Weights of a small GPT-style language model, trained from scratch on English Wikipedia.
Size: 12 layers, width 384, 3 heads of 128, MLP 1536 GELU, vocabulary 4096, 24.4M parameters.
Training: a variant of Muon for these matrices, 398M tokens, 6069 steps.
MLP neurons of a small language model. Each row is named by its layer, matrix (up: input weights; down: output weights) and neuron, and shows model dimensions 48-111. Each number is 200 + 40 x the weight over its row's rms, rounded and kept within 0 to 999.
After each neuron's rows, "fires after" lists the tokens most often just before its 100 highest values on Wikipedia text that the model never trained on.

L6.up1093,184,149,130,235,197,189,176,172,213,170,223,230,210,215,234,176,226,89,246,193,161,271,229,185,191,191,125,232,214,175,307,217,140,149,194,218,233,209,148,272,253,180,186,235,158,173,265,210,204,219,204,191,193,173,218,264,223,206,127,215,230,246,237,184
L6.down1093,240,191,248,105,140,236,274,149,285,243,239,208,158,181,225,183,274,238,232,232,162,235,205,234,189,173,252,234,116,191,265,173,151,142,228,246,215,170,257,242,209,227,193,145,208,298,195,159,200,170,202,254,257,191,179,151,222,164,299,222,240,278,198,164
fires after: " in", " B", " O", " Am", "b"

L3.up1355,174,188,211,234,203,219,289,190,216,223,303,236,204,171,244,263,152,188,141,188,210,138,167,186,251,224,144,189,168,195,210,273,166,215,181,141,194,211,197,218,220,210,190,191,267,199,241,196,186,235,159,253,169,218,140,240,68,221,142,217,150,232,275,183
L3.down1355,211,228,243,223,210,293,248,150,208,217,180,197,212,188,181,171,218,179,219,166,176,190,145,205,288,247,261,134,195,231,249,210,215,194,154,219,264,191,194,157,167,216,317,187,169,206,207,260,263,175,200,164,205,203,152,161,178,237,232,248,290,231,182,182
fires after: " (", "-", "m", "/", " p", " "

L7.up1176,236,140,221,187,242,177,190,225,280,162,111,210,199,195,178,234,206,197,173,281,260,191,188,212,183,186,210,209,143,224,257,179,168,148,262,230,176,199,179,168,168,183,252,204,179,182,199,192,150,111,151,193,141,183,240,242,274,177,184,88,187,185,181,156
L7.down1176,229,232,178,191,189,253,184,177,177,219,76,145,213,219,233,247,185,227,193,195,226,269,220,234,157,205,210,232,187,193,229,242,199,147,142,238,222,223,202,239,214,212,239,185,198,268,228,198,141,193,208,209,226,145,228,189,234,196,215,177,239,170,244,159
fires after: " P", " p", " B", " C", " I"

L7.up988,198,188,229,226,163,183,234,181,176,171,167,224,197,172,253,175,144,199,187,176,170,243,161,184,178,194,190,203,208,222,243,231,202,159,240,194,173,196,210,106,158,255,182,249,190,222,159,263,152,186,248,210,229,253,242,168,173,261,214,202,213,191,160,202
L7.down988,185,189,152,165,213,170,154,269,216,221,173,298,206,238,157,259,207,169,230,178,190,241,236,196,216,240,117,233,253,157,212,209,223,221,249,306,180,237,217,191,203,234,246,170,235,242,166,235,226,194,165,227,189,228,161,176,180,176,245,184,237,144,129,166
fires after: " D", " G", " g", " d", " a", "G"

L7.up779,215,148,208,168,197,187,176,228,264,127,207,139,170,256,286,283,196,181,170,293,192,231,189,168,311,208,219,160,210,189,220,142,173,198,207,229,274,166,231,219,126,268,201,227,204,176,206,245,219,178,250,190,133,218,177,189,186,188,183,225,203,185,226,121
L7.down779,190,231,157,181,264,237,263,249,231,152,197,207,229,207,231,174,200,152,248,231,260,272,164,267,186,207,192,191,185,205,148,148,164,215,216,181,237,172,175,187,241,238,216,170,266,215,187,239,148,280,182,219,240,150,173,157,183,156,225,211,223,176,178,204
fires after: " G", "ag", "k", " K", " A", "u"

L2.up1226,231,232,191,195,170,125,262,236,151,194,249,165,223,226,284,198,233,231,203,195,263,185,197,261,130,166,188,212,234,198,211,241,218,162,189,242,134,222,152,135,146,256,214,173,224,168,207,147,140,232,198,235,144,245,236,206,262,119,173,236,125,225,200,196
L2.down1226,225,218,193,236,168,185,194,293,197,185,165,151,203,200,201,192,238,221,168,317,185,186,205,204,113,189,232,134,181,173,215,200,149,229,201,206,158,163,152,151,171,208,187,146,141,189,189,208,148,183,218,243,244,193,225,183,277,159,131,201,145,263,201,165
fires after: "\n", "-", ":"

L3.up83,173,173,268,225,226,198,210,169,135,144,236,230,225,272,180,223,179,253,115,212,131,221,162,160,205,122,230,171,188,181,165,158,227,215,215,204,204,215,188,251,220,199,166,187,164,124,210,217,248,262,164,192,178,236,242,218,179,219,195,252,202,216,189,169
L3.down83,188,192,215,173,180,198,142,231,179,166,177,221,215,225,148,183,112,210,270,141,137,214,316,121,190,123,138,201,205,189,275,198,138,168,292,163,182,198,203,214,225,226,208,144,257,179,205,210,195,277,229,171,305,191,164,147,157,144,236,196,222,165,157,173
fires after: " 197", " 198", " s", "8", " ann", " 196"

L2.up1260,183,197,114,256,226,212,167,198,238,240,200,227,210,187,185,212,194,237,139,184,209,159,108,224,197,149,204,207,260,196,155,218,247,222,215,241,147,233,162,252,208,107,166,144,149,209,194,172,129,232,220,220,231,236,161,166,286,246,221,243,264,227,203,238
L2.down1260,237,181,125,273,190,263,143,159,133,196,245,197,327,169,234,141,218,215,193,237,187,187,160,239,128,194,223,186,181,184,169,188,262,263,223,305,122,253,195,214,153,113,248,105,212,171,217,149,230,161,179,221,235,185,185,190,284,215,194,269,207,174,282,145
fires after: "\n", "===", " \"", "(", "/"

L3.up550,201,160,184,161,134,189,136,172,151,145,187,177,204,180,193,200,206,198,185,231,227,162,193,187,124,226,225,245,184,200,229,192,196,215,175,235,250,166,241,238,169,171,213,186,181,142,159,173,179,207,101,175,214,198,218,211,220,100,249,176,198,246,214,222
L3.down550,169,212,256,223,211,168,248,154,201,207,209,216,221,139,164,246,258,168,196,125,263,169,260,200,155,159,206,171,182,225,218,219,169,181,202,142,170,200,212,183,181,237,195,192,211,220,211,222,241,246,212,235,292,207,255,125,267,259,221,217,169,120,173,241
fires after: " the", " Cap", " his", " open", " fif"

L6.up258,168,253,190,239,246,115,221,205,181,157,239,197,197,233,193,175,270,198,141,201,244,205,203,186,240,223,236,203,266,167,230,242,247,214,187,214,190,180,212,222,154,213,151,240,178,214,208,212,211,130,206,212,138,266,133,154,247,228,185,170,282,175,174,207
L6.down258,210,146,193,140,180,242,227,264,221,169,213,226,126,178,219,168,162,192,258,249,192,158,215,208,191,199,212,79,141,197,183,156,175,189,176,209,221,193,159,112,222,184,243,165,135,234,187,200,200,199,259,214,184,154,229,163,180,217,247,169,167,248,261,214
fires after: " El", " Col", " Bel", " Al", " Ro", "ag"

L3.up1112,239,178,229,215,176,183,187,167,193,238,193,200,307,219,184,209,224,214,239,212,197,229,172,268,199,191,183,197,171,223,132,277,189,223,132,158,190,267,185,181,167,199,170,106,188,267,267,240,269,180,184,214,211,182,247,180,208,296,138,187,206,198,195,208
L3.down1112,241,210,196,237,132,237,187,231,220,169,221,233,212,227,262,173,157,227,147,302,178,152,262,272,194,163,216,209,122,211,234,179,199,256,192,199,173,250,195,153,171,203,249,239,265,189,216,200,327,149,193,234,162,272,221,242,175,225,271,234,212,180,192,197
fires after: "\n", "-", " \"", "P", " un", " ("

L2.up1380,231,249,217,189,211,177,204,224,156,249,283,179,184,242,156,245,255,191,226,280,257,163,231,242,237,205,216,186,287,172,152,201,255,233,161,176,207,161,229,197,213,198,209,126,207,146,246,143,123,107,273,308,152,215,255,269,205,163,169,166,148,261,205,186
L2.down1380,206,209,228,197,101,141,239,252,144,176,193,171,234,241,119,208,186,261,267,241,238,169,219,201,212,194,231,173,222,264,148,197,211,207,162,199,203,201,205,243,173,192,229,157,157,274,165,195,236,179,208,227,126,196,234,203,209,203,192,245,186,221,137,238
fires after: "\n", " D", " Ar"

L3.up240,209,200,170,207,206,268,223,243,185,157,262,150,136,174,265,230,182,199,221,169,216,173,171,200,229,238,224,207,144,165,198,203,187,238,172,264,184,231,228,197,117,211,306,186,223,217,184,201,233,152,133,215,125,161,243,180,251,244,185,170,183,188,196,194
L3.down240,136,189,153,209,172,246,169,266,204,159,256,117,111,126,178,195,201,241,179,202,265,163,177,242,191,229,162,194,199,173,252,81,197,201,175,228,239,168,174,215,145,182,259,260,218,204,201,190,184,184,198,205,165,152,210,163,150,245,198,166,192,173,175,174
fires after: " Ab", " G", " Con", " con", "G", " A"

L6.up1193,192,198,104,223,219,205,225,251,195,236,192,196,228,173,190,239,142,236,204,216,138,260,254,172,201,176,159,174,209,176,184,173,253,297,197,201,179,206,202,238,213,218,145,149,211,266,191,150,241,264,169,113,214,223,188,189,159,195,262,156,159,174,230,173
L6.down1193,192,237,151,130,176,69,251,238,208,185,205,208,200,259,281,251,132,185,211,218,195,220,239,208,250,206,223,208,228,199,243,194,206,134,231,163,187,189,211,247,201,256,211,243,203,179,149,199,227,166,232,165,202,147,170,199,149,189,197,217,266,180,243,216
fires after: " |", " on", "|", " Sc"

L3.up593,245,227,170,204,239,127,217,165,190,136,159,198,222,254,215,148,216,220,180,157,172,185,175,237,199,147,215,185,181,210,274,211,202,216,171,235,165,225,198,269,225,150,204,211,189,201,172,174,232,242,215,179,215,179,181,228,150,145,201,110,259,211,170,205
L3.down593,267,292,172,219,242,217,232,196,152,118,249,217,162,269,194,207,180,224,186,150,188,181,229,137,212,135,193,126,175,165,214,158,254,169,244,189,209,175,188,191,232,220,251,167,185,189,182,186,184,240,232,234,235,238,194,210,178,175,117,132,281,160,230,172
fires after: " 198", " 197", " 193", " 195", " 194", " Nor"

L3.up1397,208,264,206,151,146,192,153,280,256,156,239,196,188,210,189,247,165,182,204,125,271,224,220,246,291,215,201,223,193,272,201,265,264,209,186,200,124,167,179,172,217,332,142,252,188,176,142,261,224,163,176,116,168,175,180,250,174,186,237,209,284,214,208,195
L3.down1397,244,167,178,215,213,154,201,194,191,134,247,179,161,195,181,217,181,260,138,147,190,221,179,283,224,195,178,181,195,226,227,161,179,164,181,160,144,240,283,163,139,292,207,173,157,203,232,195,223,138,189,187,143,113,213,227,243,156,157,159,246,202,219,225
fires after: "\n", " th", " sp", " Cap"

L2.up1323,165,219,192,253,220,234,220,170,232,213,110,157,184,240,139,232,202,159,182,188,233,267,185,129,213,167,256,134,144,234,238,215,192,88,186,182,216,258,222,154,201,221,189,193,192,169,183,203,170,289,226,139,217,214,225,161,152,165,155,195,189,216,255,217
L2.down1323,157,232,164,198,184,212,243,182,254,155,189,209,242,156,232,258,287,162,199,180,213,256,253,233,198,226,208,91,226,164,255,137,209,130,229,189,187,159,171,137,231,193,174,217,140,202,299,202,161,237,201,210,218,213,172,207,176,103,202,237,233,187,281,233
fires after: "-", "\n", "–"

L6.up67,195,172,174,215,199,209,127,217,147,167,254,242,178,195,236,202,245,168,205,271,188,187,205,198,187,186,169,132,194,206,173,189,197,271,236,202,279,246,174,112,154,131,196,173,197,174,223,256,211,130,263,211,172,332,194,201,252,266,167,253,152,207,216,148
L6.down67,94,155,221,248,213,249,253,234,185,209,190,248,163,228,223,144,269,206,255,263,271,202,219,159,155,223,177,217,230,200,186,104,197,264,227,157,236,152,148,204,211,223,259,133,144,215,206,187,245,234,183,175,204,280,193,174,247,265,173,196,157,196,134,230
fires after: " K", " Pr", " Ind", "D", "z", " p"

L7.up189,239,235,117,132,97,198,175,202,282,152,82,199,215,153,176,183,199,234,166,205,260,258,194,230,224,199,202,110,132,173,226,209,198,190,273,251,176,268,164,170,172,212,204,174,227,218,189,192,183,230,262,183,202,188,217,246,179,212,187,149,135,232,173,206
L7.down189,210,199,160,252,288,201,233,216,230,143,194,190,221,223,244,171,199,198,165,135,231,197,116,125,213,183,294,237,151,180,278,204,211,283,210,239,215,145,85,250,218,156,195,163,238,173,225,198,233,261,283,176,168,233,192,178,197,209,169,184,226,154,211,193
fires after: "\n", "===", "=="

L3.up1305,248,199,186,175,258,222,229,169,124,118,189,219,203,191,206,167,211,141,256,218,228,247,151,232,211,191,189,206,181,233,154,204,165,173,206,220,145,182,192,178,177,200,239,122,188,144,201,207,198,130,133,186,179,238,183,228,156,130,191,216,232,210,210,179
L3.down1305,257,243,235,265,204,210,147,168,179,163,197,212,267,181,190,192,174,212,186,236,280,213,256,225,204,165,224,111,146,172,221,194,212,213,166,198,201,167,151,226,216,183,273,226,211,218,225,280,166,77,156,254,208,273,219,187,227,261,233,211,136,149,310,209
fires after: " p", " P", " ", " sp", " j"

L7.up1109,251,195,214,218,231,220,232,192,235,199,203,104,174,157,131,202,213,221,281,105,141,187,112,230,218,205,286,226,197,228,221,259,204,338,196,215,249,239,164,130,188,150,151,103,193,217,274,179,252,250,304,263,263,141,215,159,130,202,137,202,250,221,194,134
L7.down1109,195,193,255,275,143,215,172,181,252,186,158,150,215,141,248,170,180,190,239,151,190,190,288,247,221,228,222,186,199,228,186,154,178,242,162,256,263,156,166,200,208,202,201,221,226,206,153,129,163,178,254,200,222,206,219,122,167,188,131,163,197,220,180,224
fires after: " C", "G", " F", "S", " S", "A"

L6.up941,156,201,171,196,176,250,200,122,159,194,189,213,218,283,213,116,221,168,211,206,172,178,195,232,198,250,248,182,128,170,144,204,308,153,199,148,223,207,178,209,238,186,215,153,270,246,173,229,135,283,145,180,176,248,180,175,201,198,241,231,222,275,238,178
L6.down941,201,204,194,221,193,227,227,151,170,219,172,244,216,187,251,151,194,237,197,143,192,180,269,184,245,194,236,214,220,174,165,226,141,260,208,192,258,132,153,224,202,172,191,174,155,259,173,214,228,185,75,238,262,178,158,195,186,199,276,256,221,162,222,177
fires after: " the", "==", "-", " The"

L7.up1220,156,179,215,215,205,194,232,158,193,147,173,173,219,211,181,270,217,128,152,173,197,157,186,195,209,234,196,115,132,223,192,187,202,134,237,190,284,274,263,236,214,215,202,230,184,184,169,202,216,185,191,103,228,188,225,194,243,284,170,164,280,242,234,202
L7.down1220,224,164,207,215,155,219,196,289,161,192,177,212,249,195,96,225,159,208,164,173,148,200,150,213,188,146,233,140,206,218,135,151,189,206,255,148,182,186,196,253,287,283,174,229,183,223,258,167,187,279,256,199,242,129,196,193,189,224,157,219,223,147,160,208
fires after: " a", " the", " an", " O", "a", " per"

L3.up924,222,190,175,213,199,177,258,243,266,256,198,154,162,207,211,238,158,215,178,175,171,130,176,209,165,101,257,205,195,197,170,277,236,269,246,216,204,208,185,227,197,180,185,205,192,243,206,171,220,242,206,213,191,206,188,140,233,141,213,252,163,248,249,171
L3.down924,198,223,243,118,131,208,206,193,241,94,270,213,268,232,124,314,164,152,135,208,177,31,165,208,173,164,252,223,167,212,193,167,193,227,258,182,233,165,203,230,179,165,217,179,200,192,164,197,259,138,189,172,127,176,160,228,195,208,203,189,233,250,219,228
fires after: " Ab", "|", "–19", "19", " |"

L3.up942,274,222,182,185,228,217,209,259,140,214,233,174,236,263,294,183,189,238,164,190,217,186,192,177,192,202,261,205,247,184,188,268,201,244,173,200,212,171,193,155,253,199,193,181,238,239,263,167,216,126,177,219,190,126,165,213,215,228,218,210,137,301,193,204
L3.down942,241,258,239,121,239,209,162,205,123,192,145,137,341,166,274,202,198,189,165,247,200,164,174,177,117,163,259,142,190,195,178,269,214,283,222,197,152,194,181,179,258,166,157,215,193,213,272,148,193,157,171,208,144,186,232,104,186,175,193,238,183,234,77,238
fires after: "\n", " cont", " inf", " expl"

L6.up997,196,158,245,284,246,176,242,230,252,218,219,286,196,248,161,212,235,216,219,189,271,171,210,184,219,209,146,179,262,179,226,201,146,154,276,173,147,250,218,212,167,237,171,211,115,175,234,201,243,155,295,151,161,219,268,199,134,263,217,221,247,180,184,156
L6.down997,193,195,237,275,232,143,145,182,130,123,267,212,228,200,245,204,134,260,195,213,266,143,139,240,156,221,151,207,169,277,241,264,200,187,177,229,183,206,196,192,242,290,233,185,230,226,150,161,214,253,190,261,200,138,225,192,230,231,201,239,203,224,229,198
fires after: " a", " qu", " g", "ur", " cl", " sc"

L6.up101,224,160,198,133,164,214,218,230,228,151,216,163,168,178,246,177,234,140,175,209,195,209,153,156,240,197,200,219,217,200,200,216,172,212,193,198,189,181,178,183,215,219,207,133,189,152,149,187,229,179,230,186,131,251,193,186,158,176,155,234,228,264,184,81
L6.down101,198,250,265,217,111,205,185,177,261,232,286,291,202,211,191,215,249,222,256,209,107,208,270,195,220,138,161,282,229,195,174,209,246,162,228,191,206,206,200,126,227,232,248,236,144,226,196,179,172,141,222,116,196,122,246,186,270,165,187,238,181,255,99,218
fires after: "ap", " P", "p", "l", " S", "s"

L6.up343,198,180,237,206,149,202,186,173,188,198,183,203,221,185,202,187,185,124,220,221,148,232,148,203,185,224,299,144,143,312,181,211,194,216,203,135,236,194,182,209,225,283,248,204,225,246,131,269,163,179,187,220,215,228,217,193,177,169,222,217,184,230,239,199
L6.down343,155,200,251,204,187,159,135,213,218,173,166,257,153,183,176,215,150,161,266,197,164,205,202,237,146,267,239,186,269,152,181,179,171,196,170,253,230,178,243,212,279,184,149,276,192,237,121,197,256,228,162,179,149,210,171,210,303,195,225,218,221,154,198,252
fires after: " h", " the", " an", " n", " c", " He"

L7.up1175,176,206,197,132,293,292,283,198,195,194,225,221,243,144,188,187,239,212,214,213,170,192,205,186,214,191,156,208,276,221,190,164,237,199,238,268,159,187,163,224,275,184,240,205,255,225,166,178,189,210,277,217,219,226,240,214,174,203,208,216,198,195,283,155
L7.down1175,260,179,175,166,209,186,236,244,186,183,251,263,110,246,232,236,236,239,269,148,150,233,296,256,233,244,142,249,202,188,185,231,264,153,211,252,195,309,204,162,140,176,271,196,177,250,203,225,194,223,235,175,174,159,217,232,170,175,191,195,183,213,141,173
fires after: "b", " P", " of", "f", "p", "op"

L3.up892,243,218,186,216,225,236,237,140,232,227,200,167,181,142,128,216,187,159,208,164,217,199,133,166,258,203,213,196,202,147,185,203,92,192,159,213,241,192,183,163,233,166,163,205,278,200,235,259,196,256,152,236,191,164,164,184,208,193,206,212,174,217,250,216
L3.down892,185,270,212,149,226,175,129,285,194,207,208,153,218,175,216,179,260,117,211,184,139,186,302,193,166,142,170,215,138,190,274,228,199,245,236,198,215,169,158,235,223,255,187,162,265,191,266,227,220,156,174,206,217,227,218,233,207,191,221,153,242,282,174,172
fires after: ".", " (", "/", "F"

L7.up1473,227,228,194,192,155,141,232,201,200,144,107,207,181,203,151,264,200,209,155,165,182,199,246,207,166,188,306,294,238,113,247,222,131,188,273,148,281,143,229,236,239,218,179,256,161,165,160,224,185,159,269,113,176,233,271,190,157,158,115,217,214,219,256,257
L7.down1473,217,142,240,197,222,199,197,112,204,267,176,179,170,165,250,173,216,245,203,222,265,199,212,221,181,280,125,243,160,204,268,201,208,143,204,205,214,207,228,215,220,220,200,242,211,200,171,211,292,164,181,194,212,269,135,198,252,215,185,256,143,278,167,252
fires after: " the", " in", "ad", " of", " did"

L6.up854,179,219,118,208,195,145,178,178,206,139,214,195,149,179,229,199,211,151,229,242,218,186,175,230,248,302,180,179,180,173,243,175,147,175,239,144,210,213,230,129,141,182,171,237,223,255,269,161,240,228,235,247,136,231,148,170,254,232,250,245,169,201,285,240
L6.down854,217,223,212,228,195,229,217,231,273,209,199,168,124,202,181,154,256,158,151,205,134,226,168,199,258,240,218,240,178,290,121,161,185,284,237,232,205,93,180,167,185,213,236,231,157,200,233,249,161,153,185,209,173,230,251,232,186,217,154,186,254,233,225,141
fires after: " p", "op", "b", "ph", "ax", "p"

L6.up232,179,219,245,191,189,200,258,237,182,182,193,190,183,173,138,152,196,263,194,105,181,225,151,144,201,226,189,232,239,211,205,172,242,200,179,101,225,286,176,231,125,175,215,126,157,196,199,215,202,122,146,241,227,208,208,230,203,246,176,120,186,223,165,136
L6.down232,211,214,279,208,176,267,285,242,201,178,260,144,243,217,191,207,241,257,218,182,218,172,203,187,220,215,188,200,279,220,173,192,255,182,248,130,253,311,194,194,222,121,238,117,224,196,218,233,229,170,191,271,235,190,275,195,151,203,230,163,192,201,188,225
fires after: "%", " ", "als", "."

L6.up844,297,217,166,208,206,178,182,212,156,234,211,164,212,220,290,164,166,255,133,186,175,165,191,152,176,273,205,204,198,140,243,135,219,274,225,244,144,254,240,150,149,180,208,178,143,263,250,232,207,155,202,197,218,235,195,217,168,180,138,224,176,236,189,181
L6.down844,196,242,217,188,169,230,225,217,239,161,231,168,186,185,202,171,247,235,177,262,205,211,173,182,168,204,217,213,213,182,181,161,102,221,248,209,204,269,269,282,189,157,210,250,207,156,185,198,210,285,205,162,197,180,174,124,160,148,198,173,256,187,161,146
fires after: "y", "z", " k", " w", " h", " K"

L7.up532,181,256,194,171,154,210,191,99,251,132,123,180,201,202,202,203,177,237,226,205,320,243,217,195,259,211,171,227,120,242,269,225,223,223,215,233,152,175,217,260,257,200,197,234,182,279,218,143,185,256,153,155,209,193,165,251,136,207,96,302,234,186,286,212
L7.down532,184,130,303,221,193,155,169,191,189,278,215,251,182,257,186,215,211,222,153,278,186,106,320,202,305,176,176,200,195,192,226,188,106,186,194,181,263,165,189,184,235,149,216,252,269,244,253,239,221,200,91,196,213,240,211,212,155,255,153,128,191,184,199,221
fires after: " the", " in", " a", "The", "A"

L2.up1453,255,249,205,201,273,184,212,280,159,94,149,176,282,154,231,231,194,167,212,182,246,146,245,168,209,188,275,192,200,281,150,233,317,222,158,248,293,251,168,188,233,208,217,216,221,202,262,179,186,229,262,186,150,180,195,278,206,265,136,220,162,251,157,218
L2.down1453,199,235,167,208,245,202,221,260,279,232,211,179,173,228,150,182,182,195,153,123,184,285,230,183,193,227,164,216,197,112,135,239,184,185,205,209,193,175,228,199,195,174,152,166,199,174,126,152,218,226,154,266,176,167,199,260,247,243,282,156,200,124,207,174
fires after: " R", " Ar", " T", " B", "|", " L"

L3.up561,260,164,223,138,152,101,204,282,253,235,152,134,244,201,187,215,175,274,236,183,295,177,194,181,190,196,278,202,254,208,204,221,231,214,124,193,235,139,198,225,174,217,178,170,214,137,146,194,263,135,201,235,194,194,195,222,205,195,243,217,145,247,169,191
L3.down561,210,231,237,161,150,155,203,248,217,220,201,182,261,146,201,233,155,259,158,178,168,242,298,191,250,204,259,280,206,230,211,239,189,188,155,207,184,199,202,232,236,207,310,225,221,173,178,170,298,194,155,284,138,228,181,167,175,189,276,232,176,215,183,184
fires after: "\n"

L2.up524,228,170,148,255,267,210,120,212,189,169,249,180,173,186,166,294,158,204,143,209,213,189,189,231,218,215,197,234,229,227,226,201,251,180,172,186,214,266,152,153,159,165,210,143,252,198,213,191,250,231,174,159,205,219,212,162,175,248,173,171,211,238,176,206
L2.down524,235,263,143,289,172,236,174,227,152,170,259,185,228,209,230,208,152,224,159,209,205,175,243,244,164,204,146,156,175,168,170,159,201,215,232,132,200,214,169,221,218,188,237,123,205,188,176,229,143,236,216,164,151,255,170,198,231,200,215,187,231,141,190,156
fires after: " \"", "\n", "===", "–", "-", "{"

L3.up1067,211,134,150,153,220,176,161,228,255,150,262,208,226,168,164,171,261,203,245,252,246,162,100,236,219,221,143,228,219,241,249,243,126,168,189,292,251,222,133,195,202,159,197,227,175,225,201,234,156,130,180,155,211,185,235,236,248,229,270,142,160,242,220,208
L3.down1067,158,212,180,246,190,188,182,173,191,194,185,211,259,158,178,176,243,205,208,191,178,214,216,172,159,199,251,219,121,229,275,148,179,102,187,222,212,151,220,225,225,166,252,197,226,211,245,206,208,308,235,285,261,176,237,208,257,156,233,193,111,154,130,192
fires after: " def", "iet", "%", " sing", " Republic", " president"

L3.up864,185,174,196,222,172,222,183,243,196,213,214,244,183,200,237,260,177,239,152,136,218,208,140,158,256,191,249,218,213,222,233,236,158,244,146,195,179,208,256,211,148,172,218,197,218,269,252,171,147,137,145,133,211,204,261,177,292,265,203,174,191,255,230,161
L3.down864,180,248,273,195,164,265,234,228,197,186,235,204,201,260,231,280,214,212,298,131,187,197,183,148,178,262,225,197,207,211,236,115,189,201,298,231,219,185,219,139,178,144,189,187,177,173,274,214,250,194,218,219,164,164,172,212,283,255,224,199,229,156,87,116
fires after: " one", " Gold", "iet", " Hall", " Republic", " Order"

L3.up316,217,137,176,185,159,153,226,215,239,217,131,175,138,172,297,134,200,149,224,259,191,279,193,269,252,212,141,225,184,202,247,145,127,182,261,157,288,211,210,167,162,166,177,138,159,233,214,231,203,167,191,224,209,188,285,180,175,129,297,161,168,180,194,212
L3.down316,171,217,154,225,212,173,233,246,117,164,161,162,178,258,203,150,208,186,208,208,184,275,174,235,288,173,145,226,203,158,159,128,134,157,167,207,176,169,279,162,219,160,174,261,147,192,152,218,214,203,219,197,209,237,210,173,157,240,209,166,162,266,203,152
fires after: " G", " Sh", "G", " L", "ec", " g"

L2.up156,182,241,237,138,163,156,264,243,177,136,237,243,124,174,171,135,199,178,212,189,180,247,223,177,218,234,179,209,288,258,215,143,184,252,227,138,221,199,195,208,152,112,228,94,244,161,135,252,243,147,127,228,248,217,194,170,186,229,151,198,200,184,156,168
L2.down156,130,247,245,174,173,238,260,197,193,193,248,218,227,166,211,170,203,219,205,160,163,173,253,220,186,162,200,214,279,212,188,201,198,133,308,116,237,239,173,197,217,148,282,128,147,220,187,239,253,138,205,291,271,166,191,181,174,236,181,134,231,172,182,198
fires after: "\n", " "

L2.up1431,178,179,204,283,268,185,192,194,255,213,195,175,143,303,227,140,146,224,265,216,238,135,183,225,152,155,214,272,191,184,199,245,249,209,214,186,189,248,208,203,211,152,165,172,228,202,249,170,254,161,158,286,165,236,153,127,236,180,131,200,149,176,278,213
L2.down1431,165,311,171,250,257,148,181,199,232,207,177,295,220,302,246,158,160,133,218,204,270,172,229,225,195,165,176,229,197,176,159,190,158,203,192,256,222,263,196,186,161,195,184,134,224,175,213,170,206,230,228,212,183,249,207,204,170,239,143,196,118,181,211,220
fires after: "\n", "ad", ":", "-", "==="

L2.up969,179,190,226,230,169,162,191,251,206,111,208,214,218,230,219,192,246,154,207,260,196,117,160,110,175,175,157,167,186,174,171,230,143,195,234,239,210,191,181,169,219,154,162,256,181,131,176,177,202,255,225,180,227,169,240,236,126,120,148,201,172,227,204,233
L2.down969,204,169,239,119,256,173,211,142,184,202,294,205,180,211,165,227,207,181,197,218,193,124,164,211,156,185,216,161,226,152,226,217,211,207,196,157,237,181,157,239,208,211,186,205,153,125,130,193,239,291,192,209,233,205,217,220,189,127,195,223,207,198,234,131
fires after: " |", " B", " a", " He"

L6.up561,84,238,224,314,253,228,171,246,226,178,229,208,215,228,258,183,184,217,258,217,237,225,209,130,201,250,220,196,201,268,254,180,249,255,137,181,180,261,270,174,220,147,196,190,170,228,235,159,243,244,188,162,207,191,151,219,249,201,224,200,220,164,231,143
L6.down561,237,204,212,183,207,243,185,193,170,246,208,236,266,202,213,256,220,89,211,220,195,228,175,201,238,145,230,238,188,155,185,192,135,224,125,164,193,284,195,191,202,248,145,175,250,216,195,183,222,249,150,247,205,146,179,240,277,191,224,109,161,201,258,165
fires after: "-", " the", " a", " ch", " dif", " an"